Weights of a small GPT-style language model, trained from scratch on English Wikipedia: no biases in attention or MLP.
MLP neurons of a small language model. Each row is named by its layer, matrix (up: input weights) and neuron, and shows model dimensions 0-127. Each number is 128 + 32 x the weight over its row's rms, rounded and kept within 0 to 255. Numbers have three digits each.
After each neuron's rows, "fires on" lists the tokens most often at its 100 highest values on Wikipedia text that the model never trained on. A number after a token or word is its count.

L4.up269:165142116154139115082164119164087132152218103074170128092076125105090122026126114134089149149108130137108126136155100101137081136150106080151134128138143141190157129126144078092102104141066167088153131108136138160160165175172123124121128138146156135148095172154136077141122150132122154138145143131144120141178101180090169131183128097106148124182176118136149192134153046135093089167091
fires on: " in" 40, " inter" 15, " for" 6, " out" 5, " under" 4

L3.up82:127101157179108107094161162156103168114138187121108089122123142109093127070147114123128073110170137042138104095103154194166094121082138149149169154154180113101125124100121119124133127127115137070121057087166112116140111146154087086127132189113164129170102170168109134118212115145150112202091107147084159128091169118109145061142127129115063120140085148086182129110166130086124128076104
fires on: "eg" 20, "op" 12, "our" 8, "un" 8, "it" 6, "st" 5

L4.up30:119119133124158135164142128159105169109198117121105115092172108137110124136172130119137164094128116094121161078158114110162126158108084150161157143122186083123177119115047111073106143110115156116140086104108160127104131144125104147172135100123161144155216197129157072154111162104154149156113122080158106173136174120148097199079100122130074104105194209113145118093085102095122168217149
fires on: "ob" 13, "qu" 11, " ab" 10, "u" 7, " acqu" 6, "oun" 6

L3.up161:123135128062183158093188127131126191124128168156151175123052064129083105130150163101128155095156116083110143125155169118135125099107190134163187148110103121173123159133089113098140085132151120115171165121178199174141115120136046174114138111159116146057105150162134132127184130177083127163099140119117101166117097087154095156122098129152108088152095066139125128111167144091085124126160
fires on: " the" 22, "ic" 15, "the" 7, "ole" 6, " et" 6, " as" 5

L4.up103:102113124094115100091050170157117156069103118120119195160167164161112123166091177170129155115140070167163148168138150146123104158132137132183086110126154149135126169104153152160165149110111103149145114156123148143135164145112128153170167115173116140163117089115112153081124071137097143126117127168128117135134098107119081093150067168061157109068124171055116082134168145169119120129206
fires on: " w" 22, " " 20, " as" 7, " and" 7, " played" 6, " made" 4

L4.up197:133098176123171168121066141135051109121155118125158108114122082133098108075201099087129131106106141096096132105160116143185220173136141185118133094153080149128071204114088135075115138122155156175142164166128131128117116080215117100161153144099170107135136082098102140123128121127142103095137148152163101183152092144110175124141124123100163147122176131135117157089170086131098095121100
fires on: ":" 16, " Gl" 13, " En" 10, " In" 10, " Kn" 6

L3.up319:081101142131099156093100108062064111156155111108094108110071140065141134147163184169124182137132106125103160134115146130172132115113107151161158115128177145137123151075105069111145096170134190121088073112161131166142150128148035109135106143186149127095109166128096121187183101145120150098146115131165197197130077124100131134117067089089088121122157140196142131042092131121085102123109
fires on: " t" 39, " v" 21, " m" 6, " r" 5

L3.up350:116091054057155117101159104065094120126129097125090157111110113144137150106117139168149091130174139142139158139142171105134130156104098138114140059133089127158146147112130118100068184195109175146143105130135119131127097143143129074195163154121112093074054122130137162125169128138111154105161130145118155105107093112142162139140105118175131165111080154167187146137069140125183198117113
fires on: "20" 15, "19" 12, " more" 10, " cap" 9, "99" 7

L4.up244:148107142149103108150142129216152064098136123143109096094141072098176129124119174077093185156129123159127149149108070105110172125123122119086132143123151101122122139167170094113168084120133133130065144131134148167164116153160119112177154127162073078108174136178123100143079129190106053165153196167135078148201104108110111039138167087152180149143131135062122094106144112133088089106125
fires on: " under" 16, " for" 9, " of" 9, " with" 6, " most" 5, " old" 5

L3.up548:220125140114080110126150116141119125164195093198135114031137113061116125140123142141131133108128118076090116152116155145146117134145123130137228120084180151153147118101121135122108118152129111106156109088131105154185061176156121111149178204137111125138152125148130124139138148111155160140143084117193135117163171149121146129127076131143139099051109164143131118113098173137075105104078
fires on: " O" 31, "ri" 25, "ou" 19, "he" 11

L4.up517:080108150123137074162173107089157122101183133138124173165076089111058145132109138109172167169168141091139142154075101164168153080089151146148136113174140072109089086119115092110163087162147141122163176138131133182126178105059127094116161142066099143079139167115188093098183153170116153151147138097135074176114104110150065143071118076118098164164120183102115145130103124086115140168140
fires on: "1" 24, "ov" 11, "o" 10, " fail" 6, " prov" 5

L4.up581:181124121094179094068099119109092140095145114120095190142159147154070150137200167118125146170066087175072153158119156191182119135130121155174187112092122126128155107144152103137119156135094166128154130121084089173108105142121130074130147163133171132160095107155146096120129139127106123162055084109137065149128124149092150141108112126183123134105151081161157120130105156089121048121123
fires on: " an" 33, " the" 7, " al" 6, " or" 4, " char" 4, "n" 4

L4.up22:118091101156129118157122167111109092139122164164111132076123127098141087131133094107130090115125128094171130148122094170129095114138104134163105095206115146135128209086063093138086150123100143123070122143166124142139118073166055129135169084181143132119154096130168148196168077169109148088106073109126119137182064148148219118136100119151119146103117119150201170173110143073131113129186
fires on: " sc" 45, " all" 12, " sp" 5, " res" 4, " act" 4

L3.up294:144132100086108106150118177139103178103149188162159072160125122121116166127166124115103182118163131150165148134142170228125135194089064192127114109181112124180142135077169109124099127108113141118171107069119140182166107139076100131153148144119100120105178170126124080135156155166127123141112115156173085132155118112120151157103042114152092097132173083174143130078129115095089154152100
fires on: "ic" 56, " its" 12, "ific" 4

L3.up511:130154151110170142115096136096090061113162163133126148170139073148151078069110154130090070110118124101149161104186067139140166083099159121161144042102109153142114166136112169084077120141143128183148134129196080115111109154136052127132180146129130108080144101122128154140168102121135141067107155235136088160154091113125116133158155127127108088165145116134206092105123094085129160139101
fires on: " all" 16, " These" 9, " many" 8, " Other" 7, " Some" 7, " other" 6

L3.up351:162136084074187093072119174151121155110185158100118175123101144125113112134121134155059138105089116148074096154122120106160145127121091133123146156169135082168132168092123120095171164143121196035160107096138086130144122159102108129135159163104163091135085153177121123071138132138119078189141101150170186174120134173079108117117130077187103128136086079138174178129077128166101110156126
fires on: "w" 17, " U" 15, " /" 9, " Ber" 8, " as" 7

L4.up307:152085141129120155069128155094158113170143146146130085134088162130160103067146134168058102099164136107103191166142159162123128118120125172122129123161178184138189156135059104124092140134119188113164122102088124153112098134160190088112145154131176107067101139079171140133177111185118148114113114108173141106120156139138204125123120136143089067118085149179179199121162083152134096086174
fires on: " W" 44, " G" 9, " C" 8, " gen" 7, " F" 6, " H" 4